Weights of a small transformer language model.
Size: 11 layers, width 384, vocabulary 2048, 21M parameters.
Architecture: LayerNorm before each block, no biases in attention or MLP.
Training: a variant of Muon for these matrices, 6865 steps.
MLP neurons of a small language model. Each row is named by its layer, matrix (down: output weights) and neuron, and shows model dimensions 144-239. Each number is 128 + 24 x the weight over its row's rms, rounded and kept within 0 to 255. Numbers have three digits each.
A block is one neuron, or neurons of one layer that tend to fire together. After each block is what it responds to, as a language model described it from the Wikipedia text at the highest values.

L2.down126:132068099151105126151095111137141124128126113116143113154113164121109171113110121107139133150127087131147121152117144110119149106135130161096111101148140118156142108060095123159112129114132141113170125132105099155104121127136109132138208120103171113086099165144116165102089080128156122122
L2.down528:085163129164148150126105145109118119108156133043100138105118122125137119148167120131152121143122097151162100112168129136129177172126145110172115095097123084095137151180148116142128170136126094101091133162117099137129153094108148105106107134134129198137143118091071122189131113165177122150
L2.down571:135119084105163147087121142155115150133115105138129139088151116104105113150167151175133152123153117109107150130115113146123152114136095170139144173116151129132144141111124143132158160145105142085155107095096149108171125089135141131120123113105090086165108136113096148126179133133061114136
L2.down861:089114138133112122110085150088194145099119181101140123173162142135126103152150117134125120161153107109138136131152128113134159088136098072117111136140164147103091108146136078142108124098117119127164139096129088122119133172149134140091153104106107139097165130104140167134144118105145115094
L2.down917:054151135118139180131136117084106153129124118161146130088140152121109147111171136061138125125151144149126093114156155119143130135129106112134121122118104144186160151154139120118137086102126114106137101100120102127112165167107120132108136098104111099140141140146139140130123128129154113140
L2.down1262:128113117185115102130117118148167129166148112116159091098105122181159183118103123137108134151128158134111125100150092153182130149115169131089120116116127070157129104086119118135115147119097132146131161113104117100146142123125103138093122145120133148143161125124138106116160129131144121088
L2.down1504:120104133129137127129121133119139132113104090057175115095139173091097128151118119129135137105127144145098115147142121142116126133124103132118087112131133101130140168105149151128134132127128099090181174147127155122161093125118142099161144153104133119138128136138150156195145166164164098147
L2.down1518:150118147079079147122151115137167126119130110138110112129134142140105066116115079111125144167116141185105129092120104161106112141162130148124120107129119084106178130099132107099127134137157152095083122135138163122105109099094125125120117120110161156126097131097135128154169101137123101167
Description: Mid-word vowel fragments. Short vowel-led pieces, often al, completing a word split after a prior fragment, as in se-al, He-al-th, soci-al, E-ur-ope.

L6.down662:136163120139111136092134125122117123137195121146129152193112165121165091079114168144130138138127119143088154134139167137165075121121131117141132105109104139175132100137127091124154119114140136126140155145111133177136129147130120129124125150111131103117128146167127157118131147104125122131
L6.down1399:116140123122108127110126157102116151122132114127107142133139095118134183105067141138139109140136117111109111112122114153141114134080102131185129144084118136097069119161137111130133117139124103131095126151098143164128108147105195127135157128070117100106100119127144161130150109152130126122
L6.down1418:117120099140110153128128166132088124134089060118132134134095079143155113112078110114148105132142136168151139126156134107191138087157111128106130105108123077131135124175142142111143164122136096151130127129072128125121108137114113110138142109183171113126118153132119133112104130126105185119
L6.down1514:117140139152127122100119175165145148137103147127116137138089150148111162078152135130142078127089172130083133116129147107154108150161156103084131112121135145100122119125121138096135147098094162127117114143138079110148120134090154131125161167109125124141176099083142099111122126146103170146
Description: The "as" token. The word "as" and the "as" beginning longer words, as in as part of, described X as, assess, assert, asset, Assembly.

L8.down474:172117105116130130136147120109107112144093087105129103165100140143135130075119177115105137138086133093084145132151159100124134106161125105133092106071121141131133090151116063102152113142050170132132133105118104100165141155168124125122116082138141123112131156128096117100153120128096159153
L8.down777:157154139114061209147154107128117135116162080142134170148174149135136140130120116097114151144101075124066121116136104091164123120151078152116131139177148145115096145150120088121125124134131141133120097132140089158085146150126112102141126082106130146176093114114140101096135133163136107139
Description: Word fragments inside quotations. Odd word-start pieces or short words inside quoted speech, song titles and table names, such as "h" in happens, "b" in breath, "Jo".

L8.down732:118109151105079118129130082083140128109079129124130180134147147122112110096123123103132098119124113138169156107156144140150143132105142102125143098125108136158137139182145149116111165143086132135130127146106128103159095095123110144132130125122139135148122155125163148115110111161109137137
L8.down979:127173091147113122158158118097106118128119119169145103123120159170097135147076111136148132155106114188142120144130125149137125164121136116133119099156117150102169080126174102121136129108126080157103125100150099141154103125119136178153112148127130120156083150114145128070137073105133153079
Description: Temporal expression starts. Tokens starting a time reference, like the "19" in years after during/of, or since, before, until, early, start of; also word-fragment tokens.

L6.down317:140135166104113149139142164166125132139141166176095113131110075141149116117124101113115106133136118134153108108144124156125116136107116178120097098113107144151105159110110143125145074096130120150139153122105116137135097155169168135112142179142120084141117143107134156141144133098131133160
L6.down1064:122147159143123107154181122148134128085128153112131117130114154116116107105108132104149108143101145117123109156115110153126084166118127105145128155126150111122115155092150118130115119107102136139130137123130155132133162110129134129115139140084151115166089129121142151150076120169079130125
L6.down1377:108131096147101085144106147157124168166155135102141105135143152118106140144111169131163104188115142160127122087099106109154132132148096136092115126145156098151146107140156119122088121151128134096144132103120145109142111134133154130123116151113117110107102111148146116164085110160150142119
L6.down1442:092133119099144125048091129171089141124109136069107122128103152088141126111126136138102132165107188169138149150134169142086105123100160119150130095157128097102112103163093129136160090154110113145119162164183132169143152154152168162137139128101119143148148150116136146113115101138178139145
Description: Mid-word stem fragments. Word-piece fragments right after a prefix like con-, ex-, re-, as in con-tra-ct, con-fer-ence, re-mo-ved, ex-c-ludes, New Te-stament.

L2.down87:103112126163131147103118128153124126135142196150105156167099134097102103135098103114169109101118150160105115137128125128140146152123168156096153169124139171184123132149113139145129122137110118115129135118080139108131185073110111148063139140115141089136157149119158142119141087110135137126
L2.down101:105129146083148096106148172154130095162122067171094095150133176133152128108111149137124120089166099147104099105119119107101143141110137104090112127099147145143149157168115119150136120098141113132157113189173158123135172126101135143120106153121119101124121113119103136120121141134169131098
L2.down455:139118125140144111136130148113144120165115109155128158133089152104137115122144106155120089101132123171118203076146103106140156128087182139082136173125155123115134146101110136151113134082112178138197101092105137087129113170114131116144108144144131151112114123144139114152113160122169090118
L2.down705:123108146156132110128141097091068120140105118148088166140116136103131145144079146078154105101111128089150129132122152080138135176132148150157133107132132094127099114119127137125135105167117133154089062114166161182121126094123140139120154105116137146105133095110111182114101170080134141104
L2.down816:119137100138117165160082110105101126123107114089183120083142130064129105142127132157083110130139119126116120131123127156141115113106077170095175131184104090111167136143099116097116137119124085139157111049092117097137121122119161140122126123126106101109123137157105128171118140159129152101
L2.down819:121091151179131156168128099141121101142119135121122136124113157089118108093132093109133095119142142167122122158114131166130127057115136166125196134110109159142100128070100093132094122151134133190174131103139156130112123147095107104118110127139145116118113141136097123100089148119126135153
L2.down948:115113146120106145130129136174107150118103106135148127150129113107128123158134131155149130152167110140113143139172111131121154164139144124109158123112188114131142130131170116178138134139119096111168150153140127162126094093121134140108135141096115140190109136115178120097152122126128095135
L2.down1531:142123084143123129145168072121104122139109109179147136126125096121141088183100136127139140099146084122115131083117121139143099127154130115129114154134108151109126125117131140118119116162103122117126108095149107161121159139149112122137102139133098094139129135076129175105103150101158132102
Description: Mid-word name fragments. Short word-piece fragments inside proper names split into pieces, mostly after An- or San-, such as An-na, An-ne, San-ta, Gla-s-gow.

L2.down773:115115155169146144141123163128122139090106114114129159074189125063154150137130119139141091121126145117098115120114138152147144129072114122128119147165135137145118094110099121112122129099130130148091120120163109131133109166136121148171145129107103093132135159139112131135104162120132130094
L2.down894:128131106137136102081158116133113131096111154104150104158136114135122122145114123080134128137131096114088121092146124151105142145141096076134131125085139139080099114107124103141150121113106106147210119110176158122095189128157131089142178148107125170119172130165149133127133112113125120100
L2.down1027:113114120125143108108062126132117173106129145086138144111208117161134144074118126077156139100134143115145118164108151148145056134135072123119117139139117086126144102168121140111130164130123115132146148143103074141098131146110115110124127128144166116145113134114113121108156124124118129151
L2.down1186:106147129102128085122117144129122141122115119135164090149160141133120161099134128105133104150123127168157144123140141156108149114139138150101119122109113109132144126166103124117123150111108144128136140122096106122092097141168127100158159164121152128128105135123160113157155128097140160118
L2.down1345:177134109178094144120101133147181116116113130124094138124118123122130138148114154156137108147086094131126135119161165112125108161164087094130111149150113117134120122147101118132066135143095132145169131140126156094112112120148147120116137176163117116133141185132172145090124115120125158106
L2.down1369:103119122138130153171105103070097139156120088154138158107116136149156117138102121153081131082135081167180128094160128132149180110137114126178158128099138109099108150176105109109129119106116113109125138126072115106104109163124134137159114122138160151137084145112160127144137118122119137158
L2.down1386:100107120177115092126104136113161121101123173151150092124145140143083111164143090123134111134101118163105120126138130172126087081067132091158128138101121136093129087166128155098115104155141113115076134114192139200146185081151158132124130137126125122165105138146132127172119134138119123112
L2.down1506:119103146129120124100155081122175146133111162134129134093126087167174147170157105153118098113126143093130131090168174160135078126114109108151113124132121122077119132101163096170101141121103133110149154131094096114117164071093100106145181161120102159142128132125115093125151141135101151117
Description: Mid-word syllable fragments. Short word-internal pieces, mostly "ce" or "re", that follow an opening fragment, as in con-ce-rt, con-ce-pt, c-re-w, ext-re-me, suc-ce-eded.

L8.down50:127093150134137107119122177102116148116104113114165158125172145130133145140119158117141152105110097106131111130124101111109106162159129099112150174128159152117148112104144127143150138121090138145159117142132152112089173171100119146120119155133136131150113114097083074173150070182132135132
L8.down118:156094171121107103125118123124132138109136098127143184131157153138130138143128091088125100126137121112117144154109114123146137178122109137114131151159124164174173112122176135103130114119100133110144150122121133105155125165167102121120111074105115120126127173151091133114133124091123175135
Description: Role/title word pieces. Fires inside or just before a job or position title in biographies, such as pro-fe-ssor, ch-air-man, com-man-der, or the a/the after "was/as" introducing a role.

L8.down499:087092161112149152148163149107149151137123135083116134168094123146094142148109115127166112102144116174075127171090121144130144182156144135090157157111161107127116150123120146147115129133094088159132126144125124112172120148159128136125110123138134114116122112124153177137130100120126120081
L8.down1168:112156149105128066147167145116106117115130100170096103172133141149105161163101136127170137096099093129160115144094122118153142141108091163130125144147128164129128159172132140118105146102150104137106128093160105131144156148141098122120165091116132082092163154143113127093117150092135132148
Description: Syllable pieces in names. Short syllable word-pieces ending in a vowel (li, a, i, ri, ni) inside split personal names, often in tables and lists, e.g. E-li-zabeth, Ibrahim-li, Takuy-a, Yukino-ri.

L6.down699:131160163106168124138165146097091095137110125111093102154132090124112117115109157098119176152165099134169111109146114144144149096115164139093127108087091155112123106140134160136113131094088140104147083139130134098140135144104109163140094143086132115106139105091121128133110143154134152111
L6.down1217:112119152140109165133112184139129097108147138120148145126108110096159102100120158130095141139133129128105136177118145128132126106129120082105102176177125103153153116093123149096093150128145143121091077087177134128130137114143108132136138117111132152092117106131107067098150155085121165109
L6.down1275:121116172099142143163119158107092143094143160151118135136107132136157189125106135121119166089113133138135139144157123139121138156160083130113130107106110144156123152064160182092110131128120131150126152109127155138149082131145195177114125141117088118145126153116120143150147133085115174076
L6.down1513:103141141118118128144126099101108134104155126130119157150107095197151141099132079106151118114112177148120134139166127104132048119153109142128111085108149118159153100125092146104099129071125118112156147122178138163141132102128146172110114142192114155097137166152148153117113136082137150101
Description: Mid-word fragment tokens. Middle word-piece tokens inside a partly spelled word, mostly names and long words, e.g. the "a" in Chic-a-go, arch-a-eologist, Camp-a-ign.

L2.down325:148133107113127115127129103129102142151124143107119130182102119101116130167129110161171154141109092126135123129163136131070179157139104112085120112142121096125116092110138104103166139153138125106132122138155092148104100112134137113128120153106167137103132132126179114155115121140131102115
L2.down351:138113136149103066130124139136135136186131092139173118126113115134136162134149128165136097115172127106133150096141135076113199068155137098149101128167142137144151148180154098117127093161105140122126144126120104126169133103140155075162140125094161128127104134161127134167150103130135121115
L2.down437:146118088146109110147133148130106158156107150124139123142144123059100155161119107155149114112149143097127099078163112113098159097138110172140080144121113137154142153088120140159127123111102120139152127167132096144150130136120090104146162142095142190157120137133127119150145095123105164093
L2.down690:108136100121102125148112133124173140084160117121159106139092084118137137139117125114148108134086151132134135116143142133128137170119145157146111103132161112113114190115143113114158130144107119115110084122124120110095150157118157118138092133129120125126161151115113174100116115132133143136
L2.down702:141124171116120121126167152104053155097098132119112123118121149141119148144121121164134139094152100083146112131113168105097142154120183128127155122183116102147190122124148118146148155124135121131095155155092139143121126099096165152124117115105099171103120118119130113158164130163154093123
L2.down753:154114146115169123107128092153144095141169159119143128123118118152137136101171148123134097101138114158137088122149154167127128142124140120105107140073146116090143180138130082131104102110119074098143157091129141148111140100166110126117116108118119124107155120115103130142134184122116119120
L2.down1236:143124104124108094144156121138143107123112080128137136134144136106072192110108089111133139121133094142104118142167119145153106122108131157113124115132168112131132129122128136130099130116145182152113120154086130140120089147103121091138118088117163173130151162156129089135115135156131134118
L2.down1389:102102132129111101104131133158132193130127179147108104069122132147084180109101115138170143105159148112083146127134099125149111121099164160152095129146145114120105128139113162144112136132095134149140129091165133141117170134151109138129182130083141066125155118181156208133114129166132109133
Description: Quote-final punctuation. Periods or commas closing a quoted phrase before the closing quote mark, e.g. "Road Warriors." and "pawns."; more weakly, clause-linking when/where and mid-word pieces like en in encourage.